Weights of a small GPT-style language model, trained from scratch on English Wikipedia.
Architecture: RMSNorm before each block, tied embeddings.
MLP neurons of a small language model. Each row is named by its layer, matrix (gate and up: input weights; down: output weights) and neuron, and shows model dimensions 176-239. Each number is 128 + 24 x the weight over its row's rms, rounded and kept within 0 to 255. A neuron's up and down rows have the sign that makes its largest values positive.
After each neuron's rows, "fires on" lists the tokens most often at its 100 highest values on Wikipedia text that the model never trained on. A number after a token or word is its count.

L3.gate2 [142 144 111  58 139 115 143 136 131 162 158 101 146 129 122 126 115 117 174 159 127 106 157 159 119 146 103 140  98  99 158 128 131 157 142 126 116 121 136 162 147 107 149 151 135 123 135 118 112 141 108 162 135 121 108 178 102 101 109 133 136 142 151 142]
L3.up2 [ 99 131 122 112 168 117 109 128 150 120 135 115 145 152 117 131 117  91 102 104 109 123 122 132 115 135 128 111 134 147 144 140 149 144 108 123 114 118 109  94 176 184 155 118 142 169 118 162 163 130 142 160 170 101 109 149 127 130 154  82 122 174 137 161]
L3.down2 [101 133 176 132 132 131 130 165 165 152 137 198 119 113 107 124 118 134 153 122 145 145  96 133 147  84 142 107 152 141 107 140 155 118 135 133 134 121 103 134 102  74 107 134 107 117 135 151 119 136 186  91 117 118 135 123 145 127 110 138 102  99 122 117]
fires on: " out" 37, "°" 16, "′" 7, "n" 6

L4.gate6 [134 157  97 126 120 107  99 129 167 135 146 123 116  82 160 156 109 121 161 104 103 137  64 104 124 124 141 103 144 129 127 136 120 107 132 166 124 125 144  95 108 115 117 123 140 102  81 108 143 158 150 120 135 137 138 190 107 146 123 101 103 142 161 158]
L4.up6 [161  82 123 146 111 145 120 162  88 142 108 146 141 167 130 150 120 133 104 143 124 185 148 101 112 132 125 109 173  96 153 132 194 162 138 165 165 114 159  77  90  97 161 102 168 139 140 103  98  99 142 119 146 124 105 132 111  98 126 151  85 106 144 126]
L4.down6 [137 156 156 141 122 129  92 116 173 112 109 145 115  93 149 125 144 118 138 115 131 106 132 124 166 117 166 119 152 129 122  93 116 119 123 157 119 131 144 108 137 151 103 142 103 130 102 110 129 173 111 105 101 124 105 180  91 124  74  88 117 125 171 145]
fires on: " im" 26, " int" 10, " ret" 8, " att" 7, "et" 6

L7.gate86 [148 158 119 116 113 184 133  99 154  97 108  95 145 134 102 137 120 147 116 121  86 131 125 131 161 116 142 149 110  96 134 120  99 138  92 175 117 103 133 116 140 134 120 155 110 101 130 115 138 113  94 130 153 162 105 155 163 109 130 104 130 109 104 139]
L7.up86 [137 150 142 136 160  88 101 100 129 125 101  75 186 115 109 104 128 144 132 102 145 154 115 153 122 131 114 130  79 155 132  97  72 137 132 116 123  98 153 101 123 117  78 160 137 108 138 108 154 153 105  99 120 159 134 108 154 124 183 141 120 138 149 126]
L7.down86 [106 150  96 112 123  83 141 124 128 127 153  76 166 140 114 142 116 155 124 134 132 148  71 117  88  90  72 109 174 153  94 105 129 167  98 117  83 158 177 114 173 138 178  90  85 119  97 104 129 171 142 171 145 105 111 128 109 155 152 122 147 149 114 129]
fires on: "ce" 21, "ac" 16, "ut" 7, "w" 7

L4.gate130 [159 154 185 121 141 114  96 135 161  92 119 127 152 143 104 178 110 174 118 119 115 125 140 109 120 117 132 160 103 114 122 110 163  68 147 114 104 150 134 138 128 133 137 182 133 110 149 126 135 188 101 117 110 117 131  95 149  87  87 111 143 157 132 114]
L4.up130 [151 160 158 142 131 101 108 129 136 157 125 169 135 115 150 142 120  89 163 141  90 173 108 143 118  97 141 140 138 107 150 144 175 135 133 131 125 129 113 123  95 129 152 127 154 129 113 148 123  75 165  95 140 152 122  65 132 103 143 142 120 142  90  80]
L4.down130 [132 116 140 109 102 114 133 152 119 138 101 100 158 123 137 149 131 176 107 101 148  87 125 128 126 120 167 142 142 132  92  98 123  85 108 128 152 134 173 146 119 112 173 185 130 113  91 113 160 173 153 172 106 118 171  91 117 152 130 137 109 125 151 132]
fires on: " inv" 39, " ev" 17, " dis" 13, " took" 8, " there" 7, " contin" 4

L3.gate72 [147 155 117  99 160 131 120 105 121 148 124 115 136  98 155 123  97 141 171 131 131  90 135 153  97 117 138 135  95 140 127 102  99 133 107 113 140  96 123 110 106 158 135 143 142 118 152 128  92  95  91 158 143 135  99 182 115  56 157 132 142 164 114 150]
L3.up72 [122 121 150 132 166 125 137 123  90  78 148 127 116  81 157 155 113 153 156 125 135 105 112 125 119 105 126 139 153 181 139 119 120  92 117 122 117 145 147 107 151 120 144 129 125 143 129 123 144 155 128 119 155 128 152 166 168 120 142 133 184 142 109 116]
L3.down72 [133 170 132 172 118 184 118 142 183 178 131  88 166 110 133 110 141 108 202 160 133 111 128 136  88 115 143 117 136 142 146 143  78 166 108 157 118 149 107 117  67 167 126 126  98 166 140 112 163 114 150  95 107 106 155 136 129 108 149 132  98 114 156 109]
fires on: " dep" 14, "il" 11, "or" 10, "ic" 9, "ted" 9, "fl" 7

L3.gate180 [155 146 126 118 143 167 147 131 145 151 109 159 141 154 116 125  64 153 114 133 128 131 103 134 146 118 119 102 124 112 100 151  89 139 153 146 109 148 120 125 118 163 113 129 130 154 124 118  99 176 167 102 156 167 118  92 149 149 107 135 107 118 144 115]
L3.up180 [124 121 152 118 160 223 163 103 139 148 137 127 126  95 138 151 156 134 116 142 135  73  91 148 151 172 113 113 121 124 140 182 106 144 134  89 135 172 105 156 111 149 146 103 151 129 124 140 140 153 123 111 169 158 150 117 118 137 126 140 107 152 155  72]
L3.down180 [108 117  97 128 130  77 136 168  88 116 153 126 117 146 176 147 176 102 126 148 103 150 165 112 120  90 127  98 113 162 116 133 156 126 124 131 152  92 136 116 122 133 123 136 126 104 111 115 110 107 147 137 100 121 163 157 124  98 164 170 145 117 158 137]
fires on: "g" 22, "ict" 12, "ad" 11, "vel" 10, "ent" 10, "ight" 8

L3.gate5 [145 145 133  90 101 114 122 128 194 120 140 171 139 104 145  84 119 145 119 135 152 122 115 164 143 123 103 135  94 100 109 129 109 117 176 142 104 133 125 115 112 143 103 123  79  89 132 136 101 129 139 158 126 129 121 139 100 109 134 130 153 115 115 100]
L3.up5 [121 120 154 111 108 155  74 111  96 125 148 139 150 139 161 101 108 122 123 128 170 139 128 114 149 125 144 144  98 149 129 127 144  94 153 159 133 149 140  94 146 103 130 109 122 181 138 165 148 101 151 168 111 130 114 139 115  83 156 167 120 129 112  99]
L3.down5 [124 163 118 189 117 144 181 124 164 155 120 148 113 139 118 108 148  89 153 112 130 169 148 142 122 139 125 103 112 105  92 133 127 125 126 107 123 143 131 107  89 176 126 114 144 142 145 113 122 170  90 134 145 177  95 111 123 151 154 127 163 151 132 149]
fires on: "al" 45, "mer" 10, "n" 7, ".S" 6, "s" 6, "als" 5

L7.gate148 [163 137 106 123  98 139 121 126 117 111 164 126 112 120 139 107 131  72 143 103 134 154  75 146  95 144 114 121 117 155 136 155 109 154 136 139 128 124 139 160 108 128 109 118 118 146 130 123  85 155 133 155 161 143  87 160 144 118 121 167 132 174 105 109]
L7.up148 [ 94 120 154 148 104 149 129 115 152 126 125 156 135  94 149  91 122 140 144  91  97 131 148  74 118 122  91 134 162 145 143 160  96 128 121 117  98  98 118 111 123  89 125 146  52 134 113 123  95 120 157 148 115 127 146 145 117 123 111 138  85 121 165 120]
L7.down148 [132 114 123  98 137 150 133 136 109 102 125 128 139 161 111 140  85 143 117 102 135 120 148  90 100 106 153 136 151 169 148 102 131 108 136 161 146 169 103 120 164  98 118 143  98 130 106 140 147 141 131 128  99  99 101 105 123 132 120 156 158 106 142 120]
fires on: " B" 41, "ra" 20, "us" 8, "ab" 5

L3.gate24 [129 108 159 144 125 120 149 138 100  89 166 147 121 116 154  89 147 149 113 138 103 158 121 125  96 153 125 100 112 148 123 149 139 111 115 109 156 148 137 115 167 172 106 101 113 190 138 114 132 126 117 100 138 122 154 153 143 145 115  79 187  90  93 133]
L3.up24 [101 121 157 123 178 132 160 135 132 107 129 135  84 123 131 153 122 133 149 148 137 159 152 130  88 150 152 116 119 106 112 173 132 138 100 172 101 130 146 115 127 109  94 129 148 119  96 118  83 102 133  60 123 140 115 121 176 114 143 156 133 141 119 131]
L3.down24 [169 131 110  94  88 130 117 127 138 138 147  90 135 152 164 100 140 126 138 125  97 104 100 164 164  96 133 164 136 148 125  73 126 109 161 133 125 131 117  66 111 128 122 139 127 128 115  82 148 104 116 135 147 137 100 139  94 177 123 144 119 134 140 124]
fires on: "on" 35, "ac" 15, "ard" 8, "ier" 5, "able" 5

L4.gate226 [173 105 126 116 127 147 113 152 106 159 124 104 133  93 176 112 129 159  97 170 126 147 106 153 108 157 102 123 144 157 119 102 145 156 102 134 114 165 108 151 146 103 144 114 112 145 175 154 139 106  83 158 125 136  95 128 121 144 161 110 154 116  77 147]
L4.up226 [152 112 127 113 100 121 130 141  98 120 159  64 139 106 124 132 177  98 134 116 129 167  85 147 167 153 146 159 115 120 155 100 114 150 119 138  94 152 121 132 170 138  78  92 114 114 110 183 163 126 109 125 168 144 101 137 133 109 129 128  93 140  61 164]
L4.down226 [133 152 157 110 176 111 108  99 136 125 143 141 126 158 126 123  89 131 116 103 104 121 184  87  96 131 127 117  87 128 137 142 123 155 127 121 121 105 158  94  94 130 117 153 136 121 183  94 100 163 152 133 117 130 152 107  95  86 127 128 124  93 145 152]
fires on: " Sh" 25, "y" 15, " and" 14, " the" 9, " The" 7, "ro" 4

L4.gate114 [ 94  98 127 123 145 144 105  86 155 131 191 128 150  85 142 132 162 116 133 139 120  95 113 189 131  87 152 161 122 149 153 109 124 130 117 128 103 101 172 102 112 153 147 128  93 117 144 133  83 116 138 121  54 154 125 107 166 113 122 106 150 142 113  97]
L4.up114 [103 101  98 123 135 135 138 148 117 105 135 138 153 106 145 139 123 151 129 114 138 109 143 168 137  92 111 122 139 133 167 135 136  95 124 139 177  46 102 104 102 150 142 114 108 141 159 131  74 113 124 140 116 150 137  92 138 152  91 103 147 141 109 107]
L4.down114 [ 97 125  95 159 130  92 105 190 152 130 115 126 121 124 105 148 157  94 107 126 166 155 121  99 134 150  88  90  95 121 111 137 149  99 113 102 144 109 124 150 100 142  95 115 184 142 141 130 155 161 119 105 142 121 129 115 102 143 119 168  95 114 110 165]
fires on: "or" 49, "wo" 15, "ow" 10, " Mor" 8, "el" 8

L4.gate167 [131  94 103 116  99 154 120 119 164 166 187 115 151 172 116 115 143 138 125 175 143 157 124 150 145 141 143 104 137 129 136 131 132 146 131 128 180 147  98 121 134 157 148 147  87 124 125 134 134 152 189 129 129 139 125  98 114 152 145  95 127 123 130  89]
L4.up167 [173 129 121 113 172 143  98 123 147 164 106  79 142 118  82 174 120 180 108 173 163 147 171 153 100 122  87 109 141 135 127 144 141 172 120 132 111  94 125 146 134  93 137 113 112 147 143 125 161 147 149 105 143 157 153 107 103 166 119  98 109 136 121 103]
L4.down167 [ 94 133 149 113 158 114 150 141  96  89 122 193 131  96 154 119 142 133 135 103  92 117 119 128 133 138 108 108 145 145 137 156 142  49 119  96 107 106 125 123 148 106 142 119 122  78 112 111 135 112 162  99 132 130  98 135 149  95 104 117 178 149 116 157]
fires on: "per" 22, "ast" 14, "ress" 11, "op" 9, "st" 9, "ul" 7

L3.gate31 [126 110 149 126 123 173 135 136 135 152 116 118 128 147 170 128 135 151 135 145 125  96  99 139  96  93 138 140 125 101 148 118 151 131 181 120  87 112  97 113 130 127 104 149 112 150 120 108 129 102 148 142 141 119 112 120 103 121 174 126 150 109  83 100]
L3.up31 [107 136 161 141  99 127 145  83 125 106 157 137 182 181 123 137 141 105 103 134 136 130 120 104 152 146 119 107 134 171 135 172 131 134 127 156 138 129 154 110 148 110 127 167 100 115 165 114 146 148 119 135 110 125 123 152 116 105 158 145 106 107 150 105]
L3.down31 [159 142  89  84 137 124 114 166 140 141 107 124 126 125 108 145 137 115 164  89 139 115 133 156 160 115 146 115 128 121 131 110  80 142 128 106 107 149 154 126 148 138 120  63 133 115 109 120 164 158 111 129 134 119 130 111 126 144 112 141 136 128 109 127]
fires on: "ival" 22, "ight" 10, "et" 10, "le" 9, "z" 8, "l" 8

L7.gate198 [162 166  67 118  85 144 123 121 145 150 135 118 130 159 153 109 166 148 155 137 118 174 155 131 125 127 114 129 108 100  98 168  81 115 127 154 129  78 119 147 125 102 121 135 105 126 149 156 150 130 112 129  80 139 116 114 138 161 113  94 129 124 109 121]
L7.up198 [109 117  97 128  89 146 110 152 127 131 151  97 144 140 105  98 138 133 134 145 105 141 122 129 142 132 143 143 163 143 103 110 127 150 140  58 117 122 122 129  95 162  92 147 120 169 126 104 139 142 139 139 154  90 112  88 174 104  82 134 133 134 140 133]
L7.down198 [107 128 170 149 132 167 152  95 138 131 102 124 148 111 108 129 135 149 126 102 138 148 153 137 126 133 133 146 134 152 138 113 163 140 120 152  97 155 140 127 111  85 110 126 157 113 188 114 112 129 152 137 148 107 159 141 127 131 152 116 125 142  95 116]
fires on: "ar" 46, " a" 6, " For" 5

L7.gate158 [ 89 139 115 139 127  75 124 141 147  76 150 164 103 105 123 137 128 112 129 132 102 143  82 150 131 109  97 103  97 105  77 128 114 122 163 102 168 175 111 176 140 178 166 122 107 159 152 142 126 124 116 103 141 127 120 152 126 111 130 147 123 141 138 138]
L7.up158 [146 161 139 132 120  90 153 158 107 117 115 113 137 127 163  93 178 148 129 138  98 168 118 111 146  98  98 130 117 111 128 121 114 101  82 150 154 145 127 136 109 138 123 131 102 115 104 150 104  50 131 154  96 107 127 182 163 121 156 146 109 117  96 131]
L7.down158 [163 107 162  93  99 105 112 130 157  76 114 143 109 122 129 132 123 153 118 125 115 128 101 136 140 135 109 125  69  96 142 129  77 143 123  96 115 106 130 140 104 153 120  87 117 107 141 133 152 127  82  93 116 149 155 124 152  69 126 148 117 190 134 103]
fires on: " It" 21, "i" 13, " Can" 11, "th" 7, "at" 6, "a" 6

L4.gate99 [130 123 148 140 134 109  58 102 180 114 117 137 145 112  86 139 111 106 106 142 116 130 148 147 127 130  99 128  96 105 110 190 141  97  83 155 103 129 142 120  90 133 115 113 111 135  97 138 129 174 144 126 129 135 133 126 165 113 117 141 168 129 145 130]
L4.up99 [116 129 125 124 111 138 146 103 136  94 108 147 109  79 126 107 134 146 153 118 109 137 130 120 122 141 165 106 147  76 122 130  71 100 122 120 120 111 140  93  52  99  98 112 137 143  85 169 128 134 113  82  82 111 105 140 122 111 150 134 154  75 136 108]
L4.down99 [ 98  98  94 144 123 161 101 112 145 103 124 139 157 158  95 111 120 115 138 117 125 148 120 122 144  87 111 135 121 125 134 154 158 109  87 156 147 121 122 165 100  84 111 126 130 150 120 146 157 134 151 155 146 133 186 138 151 130 124 138 139 141  97 137]
fires on: " ac" 24, " te" 13, " Te" 10, "om" 7, "chn" 7, " pol" 7

L3.gate310 [146 150 157 107  92 134 117 119 113 127 110 129 116 125 118 117  96 114 153 103  91 124 110 119 124  88 154 119 118 100 142 108 146  93 145 164 135 122 143 151 144  93 116 102 108 124 131 125 132 102 111  98 137 108 149 146  88 151 117 100 153 101 116 135]
L3.up310 [ 87 111 145 122 102  86 109 116  88 129 159 141  84 161  79 126 116 119 116 144  84 136  59 134 168 135 170  90 164 132 153 157 128 144 131 151 117  93 122 147 131  74 136 122 137 126 133 131 100 132  91 136  73 125 116 173  91 169 109  93 120 137 124 134]
L3.down310 [114 113 126 198 183 137  98 158 114  90 148 132 144 152 147 131  98 128 120 136 139 137 189 141 135 135 125 156 106 161  87  82 115  92 166 141 125 108  98 109 126 159 161 107 181 120 159 119 137 150 153 109 124 173 145 117 161  98 150 121 133 126  94 126]
fires on: "as" 75, "us" 15, "ec" 6, "os" 4

L7.gate89 [129 140  92 120 110  84 126 101 152 157  96 111 152 124 144 135 160 133 146 145 158 101 109 144 121  80 150 126 161 182 112 124  85 145  93 110 150 109 137 117 149 147 126 134 115 117 130 131  95 123 105 113 109 116  94 165 175 155 180 164 154  82 131  96]
L7.up89 [152 122  95 120 154 170 120 105 131 156 143 159 145 137 140 103  90 107 119 139 143 100 152 157 147 105 151 102  76 138 151 122 111 142 113 135 120 117 164 107 157 145 183 201  90 172 169 105 139 127 126 147 145 110 129 118 142 128 114 125 134 119 128 161]
L7.down89 [117 122 140 101 157 147 104 126 138  88 107 140 140 108 136 170 125 122 141 129 163 156 102 147  75 135 113 111 147  67 120 150 136  84 101  90 116 163 122 163 151 121 130  99 151 120 171 132 175 125 162 120 166 139 133 160  73 152 147 101 128 123 134 113]
fires on: " in" 50, "o" 10, " d" 5

L4.gate44 [ 84 152  84 126 149  76 148 107 114 103 151 169 121 126 110 157 116 129  93 147 137 105 160 167 140 103  96 133 142 162 135 151 131 160 121 106 166 128 129 113 126 156 149 125 143 174 134  76 124 154 145 180 126  97 115 102 108 123 170 114  95 114 129 117]
L4.up44 [113 148 171 130 133 116 168 122 145  74 180 136 113  68 149 113 126 114 109 129 116 168  91 126 175 161 137 180 120 108 148 137 138 141 142  75 133 136 122 109 141 168 132 138 143 123 110 103 146  61 163 152 117 133 126 111 134 128 119  66 141 130 145 130]
L4.down44 [156 120  84 174 129 174  87 136  97 170 128 142 133 126 113 133  97 112 138 141 125  98 144 149 148  83 122 114 110 124 113 107 116  94 117 149 120 120 171 118 115  88 150 124 133 114 136 162 107 123 149 148 145 113  96 149 141 146 131 160 109 113 100 135]
fires on: "im" 66, "em" 13, "ab" 7, "un" 6

L3.gate317 [181 163 144  93 142 129 118 103 127 134 131 129 112 167 126 122 136 154 193 168 124  81 141 172  99 148 112 152 124 123 149  85  96 131 110 121 126 116 122 149 114 118 119 144 129 119 108 143 121 116 111 133 110 153  84 126  71 129 116 109  63 146 133 142]
L3.up317 [146 128 174 137 105 152 123 158  95 122 149 134  88 149 125 111 126 152 197 133 108 101 138 162  96 123 105 112 168 140 143 135 100 195 167 166 111 169  90 108 150 116 129 129 164 146 140 185 120 131 105 118 129 129 106 131 104 118 122 160  82 118 160 113]
L3.down317 [114  94 118 168 170 111 143 113 103 128 127 136 141 124 108 130 152 136 141 126  91 126 147  95 105 184 111 176 132 100 133 169 115 139 128 134 136 144 149 113 179 143 155 171 131 115 130 130 127 133  77 136 133 135 149 117 151 117 137 136 132 123 129 127]
fires on: "ec" 53, "ath" 12, "ife" 9, "d" 5

L3.gate300 [126 128 117  88 107  77 125 109 138 134 146 161 133 127 100 128 121 150 135 132 141 109 116 132 128 114 105  96 161 142  89 117 116 106 146 101 155 130 107 141 127 158  92 110 104  85 118 137 137  73 132 115 137 152  93 122 100 106 136 126 148 137 136  92]
L3.up300 [122 138  73 135  95 102 113 158 125 138 103 162 132 126  73 135 101 107 134 115  92 184 146 145 120 141  87 104 102 170 125  97 138 141 104 139 137 118 136 150 126 127 153 123 109 113 114 122 120 152 104 113  86 178  82 144 130  60 130 138  96 119 119 134]
L3.down300 [111  81 132 118 144 113 142  92 106 141 148 134 136 118 158  99  85 148 148 124 122 108  90 145  62 143 136 123 154 125 122 131  93 166 144 127 152 126 114 151  90 148 133 143 102 134 110 114 122  91 125 122 134 108 150 126 106 137 128 141  95 108 182 103]
fires on: " well" 30, "ially" 16, "ely" 13, "ally" 8, "ately" 8, "ly" 5

L4.gate14 [138 116 130 134 109  74 139 111 120 146 116 142 134 124  97 148 134 149 148 110  97 132  82 138  86 119 178 140 111 143 143 117 121 132 139 121 164 133 174 166 121 178 109 107 133 128 105 185  87 126 126 142 123 118  76 168 141 133 157 136 105 123  90 128]
L4.up14 [162 113 139 130 145 117 131 146 162 129 138 106 165 109  98  98 136 131 110 150 106 155  85 135 108 114 148 158 112 124 102  82 115 134 124 164 127 119 141 173 159 144 157 125  99 134 137 146 144 119 110 143 164 172 106 133 107 125 144 167 166 125 114 110]
L4.down14 [120 174 167 189 121 116 119 177 129  99 129  96 151 127 146 148 100 120 138 115 123  98 132 140 103 128 149 160 123 131 145 136 112 114 142 134 141 134 136 176 163 118 146 152 107 112 126 148 118 115 158 153 172  99 156 118 193 125 104 101 161 136 181 151]
fires on: " cl" 39, " Cl" 25, " Nor" 15, "or" 8, " bet" 4

L7.gate28 [111 148 104 138 103 147  94 102 149 131 176 154 144 116 134  85 163 107 105 129 169 133 158 112 131 113 128 123 127  56 142 126 113 107 132 100 158 159 140 206 141 108 108 117 121 119 124  87 115 136 130 109 118 165 117 136 143  77 150 141 117 140 121 125]
L7.up28 [ 82 120 134 121 121 124 114 133 139 171 136 154 107  92 152  99 142 168 118 130 163 130 123 117 159 148 120 136 103  93 115 120 143 113 127 125 165 102 127 143 134 169 129 109 162  62 114 116 113 103 132  97 161 145 162 154 121 121 130 127 134 135 128 142]
L7.down28 [117 109 168 210 124 102 168 107 143 160 149  97 113 129 154 121 134 137 120 131 130 116 138 167 106 142 123 145 163 118  95 151 117 138 101  82 108 114 145 107 138 129 118 144 124 108 115 143 163 130 156 115  87 152 117 107 111 133 136 125 169 140 138 125]
fires on: "ens" 29, " vis" 14, "ec" 8, "irc" 6, " camp" 6, "ons" 5

L4.gate71 [133 144 120 130 129  75 110 158 137 119  78 198 156 128  88 114 141 168 140 164 142 108 116 104  69 145 139 123 116 105 164 121 121 120 134 156  80 134 142 156 103 142 103 125 109 137 114 102 136  98 131 186 140 139 107 173  59 174 149 117 139 113 102 124]
L4.up71 [109 162 102 136 102  73 124 130 104 156 125 158 143 118 116 104  94 117 156 135  90 156 136 140 112 101 126 137  89 155 140 120  99  94 138 174 138  97 166 128  81 170 104 161 114  84 102 147 135 142 125 126 160 119 135 141 102 162 129 123  84 109  81  97]
L4.down71 [127 116 145 172  95 121 143 150 128 114 163 131 124 156 103 128 169 126 156  95 139 178 120 125 118 147 145 120 143 147 139 135 123 152  94 126 132 126  97  90 146 140 133 141 117 103 149 132 147 150  97 122 139 126 108  91 153 114 120 129 103 163 154 141]
fires on: " rec" 28, "oc" 22, " disc" 13, "ribut" 8, "isc" 7, " conc" 5

L3.gate55 [103 152 130 136 157 149 128 107 142 140  96 130 143 134  88 147 105 128 117 123  93 137  98 122 125 108 141 116 116 134 160 116 109 162 127 111 124  82 107 112 107 124 143 141 140 107 143 104  84 133 152 136 129 103 115 116 150 150 142 120 122 135 139 112]
L3.up55 [165 137 121 128  99 157 100 161 121 127 103 103 103 167 166 118 130 139 116 127 114  78 159 155 114 134 103 123 109 146  93 108 157 133 114 150 158 127 139 134 175  79 144 137 121 143 150 135 140 154  97 165 166 141 117  83 144 102 129 127 125 135  94 158]
L3.down55 [126 140 140 122 117  76 131  71 107 134 129  94 104  78 161  99 129 164 168 132 144 140  77  87 154 169 108 152 119 152 140 155 123 140 106 129 134 150 108  87 115 137 115 149 149  98 138  98 146 125 157 122 107  83 150 132 105 166  98 146 112 111 142 160]
fires on: "in" 58, "ist" 11, "er" 8, "et" 6, "ind" 4

L3.gate269 [105 125  97 127  90 143 153 106  88 104 129 109 140 117 140 152 129 145 162 124 138 116 140 120 154 148 149 117  83 152 132 141 147 139 179 110 136 134  87 147 119 144 100 111 140 139 127  70 110 159  93 108 183 113 148  97 174 146 160 111 172  98 136  86]
L3.up269 [ 98  71 101 124 107  95 134 105 171 131 139 161 134  96 129 117 117 119 154 139 148 142 141 136  98 108 149 143 103 154 181 132  95 117 150 130 117 135 131 130 129 158 128 129  94 144 148 125 105 100 127  78 154  75  72 114 131 126  92 135 131 117 141  91]
L3.down269 [134 139 158 181 166 176 113 157 131 127 133 124  87 144  77  94 143 131 121 177 157  99 131 148 121 135 159 151 166 127 120 134 126 148 105 155 165 110 121 113 160  92 160  85 173 145 133 107 148 145 135 131 141 140 171 109  95 138 172 146 122 131 112 129]
fires on: "o" 62, "ice" 9, "ish" 8, "avy" 6

L3.gate187 [120  59 141 129 139 129 107 156  93 165 162 131 181 110 154 157  69 133 147 144  91 119 143 101 121 106 130 131 127 136  69 121 105 167 109 120 131 142  85 102  90 155 196 146 134 100 101 134 147  91 160 127 139 118 138 130 118 156 144 107 135 204 152 158]
L3.up187 [ 98 164 115 130 121 166 159 155 143 122 129 154 158 121  99 114 139  78 100 151 101  64 145 159 142 138 141 172 156 144 113 136 137 121 103 124 124 134 108 116 125 121 134  74 131  92 140 134 114 170  92 105 149 112 133 119 118 149 123 122 125 133 131 134]
L3.down187 [186  96 104 165 120  83 161 123 117 136 136 117  85 124 108 136 125 176 124 150 145 157 114 117 170 142 104 118 139 111 111 114 108  91 157  89 177  77 103 107 140 151 120 142 152 150 124 122 122 127 136 156  94  97  93  98 150 125 132 125 108 131 144 107]
fires on: "id" 45, "era" 11, "aw" 9, "ew" 7, "ow" 6

L3.gate22 [142 112 139 157  95 126 127 156 135 133 151 189 154 147 108  79 102 138 112 182 172 169 119 147 113  92 166 105 147  90 112 126 175  92 119 134 106 176 143 151 108 119 145 132 156 130  93 181 138 171 117 154 125 125 142 159 154 154 133 149 165 136 166 108]
L3.up22 [112 120 126 148  86 186 111  96 178 119 164 109 161 140 148  85 123 141 131 106 113 106 177 154 106 101 104 129 137  79 123 124  89 161 131 123 133  87 103 144 143 161 144 153 156 127 139 180 109 145  91 131 102 122 156 166 139 120 142 128 163 135 115 113]
L3.down22 [170 146 126 112 173 110 163 162 103 114  92 100 105 109  94 152 140 136 132 123 111 120  85  83 105 165 115 122 132 162 162 128 129 100 117 118 176  92 147 119 107 139 100 142 102 142 135 100 133 119 161 147 144 144 146 106 100 147 140 133 138 108  97 146]
fires on: "ke" 22, "earch" 15, "ner" 8, "or" 7, "por" 6

L7.gate129 [182 161 128 132 105 160 134 135 152 136  89 169 136 172 142 127 134 130 129 151 116  89 135 143 152 158 184 118 109 107 100 134 110 130 104 114 151 132 123 117 135 179 149 122 136 130 108 136 110 110 124  87 123 129 107 150 143 110 126 149 140 137 141 114]
L7.up129 [125 153 164 126 106  98 135 143 125 164 135 142 140 183 125 107 124 151  96 172 133 101 118 140 158 156 117 106 123 165 118 146 142 105 163 180 127 133  70 113 145 113 116 110 156 153 153 119 131 105 138 165 152 142 143 186 159 137 132 161 105  98  69 157]
L7.down129 [153 129 141 218 144 158 115 115 129 143 148 105 155 185 124 121 119 128 168 140 150 122 177 118 145  83 119 122 114  97 151 146  81 149 149 111 124 163 126 130 163 133 130 115 118 130 137 169 139 170  98 105 108 158 171 103 166 102 160 123 163 144 113 185]
fires on: " Con" 18, "e" 10, "et" 10, "ra" 7, " con" 7, "ro" 6

L4.gate163 [116 150 125 130 125 142 101 145 159 149 136 121 110  93 133 127 139 134 183 150 119 122 125 149 100 152 127 157 112 147 132  93  86 130 138 136 137 145 120 132 121 134 186 185 132  99 160 146 154 102 124 159 125 125 112 114 132 143  92 140 137 156  76 142]
L4.up163 [152 186 124 129 158 109 164 130 123 128 151 107 136 120 111 164 100 104 141 158 113 140 130  78 154 166 123 112 113 117 134 122 117 163 156  98  91 110 130 106 120 125 161 112 102  81 107 177 148 100 108 167 108 125 128 166 117 126 132 119 157 159  88 101]
L4.down163 [130  76 177 135  92 149 128 102 148 157  99 149 102 140 114 106 115 150 137 137 147 118 119 167  90 120 129 133 134 134  94 135 141 102 150 137 176 165 170 147 109 101 157 211 123 154 132 123 123 127 125 137 136 133 108 134 120 155 142 124 142 124 182 145]
fires on: "qu" 42, " comp" 16, "ant" 10, "pp" 8, " from" 6

L3.gate90 [ 99 155  84 112 171 157 125 145 117 121 149 138 101 182 117 110 141  98 116  88  77 123 178 132 118 122 110 141 131 137 110 140 109 169 125 111 143 136 158 137 140 125 109 164 128 171 137 150 134 138 151 157 134 138 106 157 142 108 141 144 129 128  86  89]
L3.up90 [116 118 149 139 129 145  78 161  97 159 135 151 145 117 147  97 111 139 133 132 139 163 116 153 162 124  88 171 187 127 127 123 120 150 150 108 134 159 136 143 114 102 138  98 107 131 143  94 145  95 115 103 169 142 146 154 140 179 133 153 147 125 126 139]
L3.down90 [149 142 127  98 162 133 154 145 123 108 110 144 121 146 104 141 166 166  66 120 135 148 155 105 143 110 134 154 111 113 151 114 126  68 113 144 185  75  92 127 136 119 133 176 160 112 108 154 109 106 123 130 112 133 150 158 103 116 116  99 126 138 112 137]
fires on: "en" 18, "k" 15, "ov" 12, "ks" 7, "y" 6

L4.gate139 [ 93 129 136 113 149 129 124 115 138 139 132  97 151 121 121 133 130 126 153 178  86 119  86  94 125 160 124 121 160 133  93 156 112 135 111 139 137 125 100  95 104 139 136 141 151 182  94 103 136 136 140 133 203 116 140 133 157 174  81 118 110 134 105 127]
L4.up139 [105 115 126 131 137  98 127 148 159 148 113 137 143  83 137 125 153 111 134 166 148 119 117 123 142 130 129  82 180 134 169 167 154 147 154  99 183  42 138 112  84  95 102 117 152 104 148 125 108  99 129 137 163 105 137 137 179 105 118 129 109 117 152  96]
L4.down139 [155 116 103 219 140  97 134 127 117 140 132 167  98 142 120  94 114 121 117 106 180 153 148 110 136 140 136 150  90 132 116 139 104 114 116 169  79 149 137 138 149 102 176 118 123 116 143 184 156 129 116 109 110 135 116 124 149 119 176 111  97 147 125 159]
fires on: "ro" 20, "are" 14, "ree" 13, "il" 10, "ys" 8, "ra" 8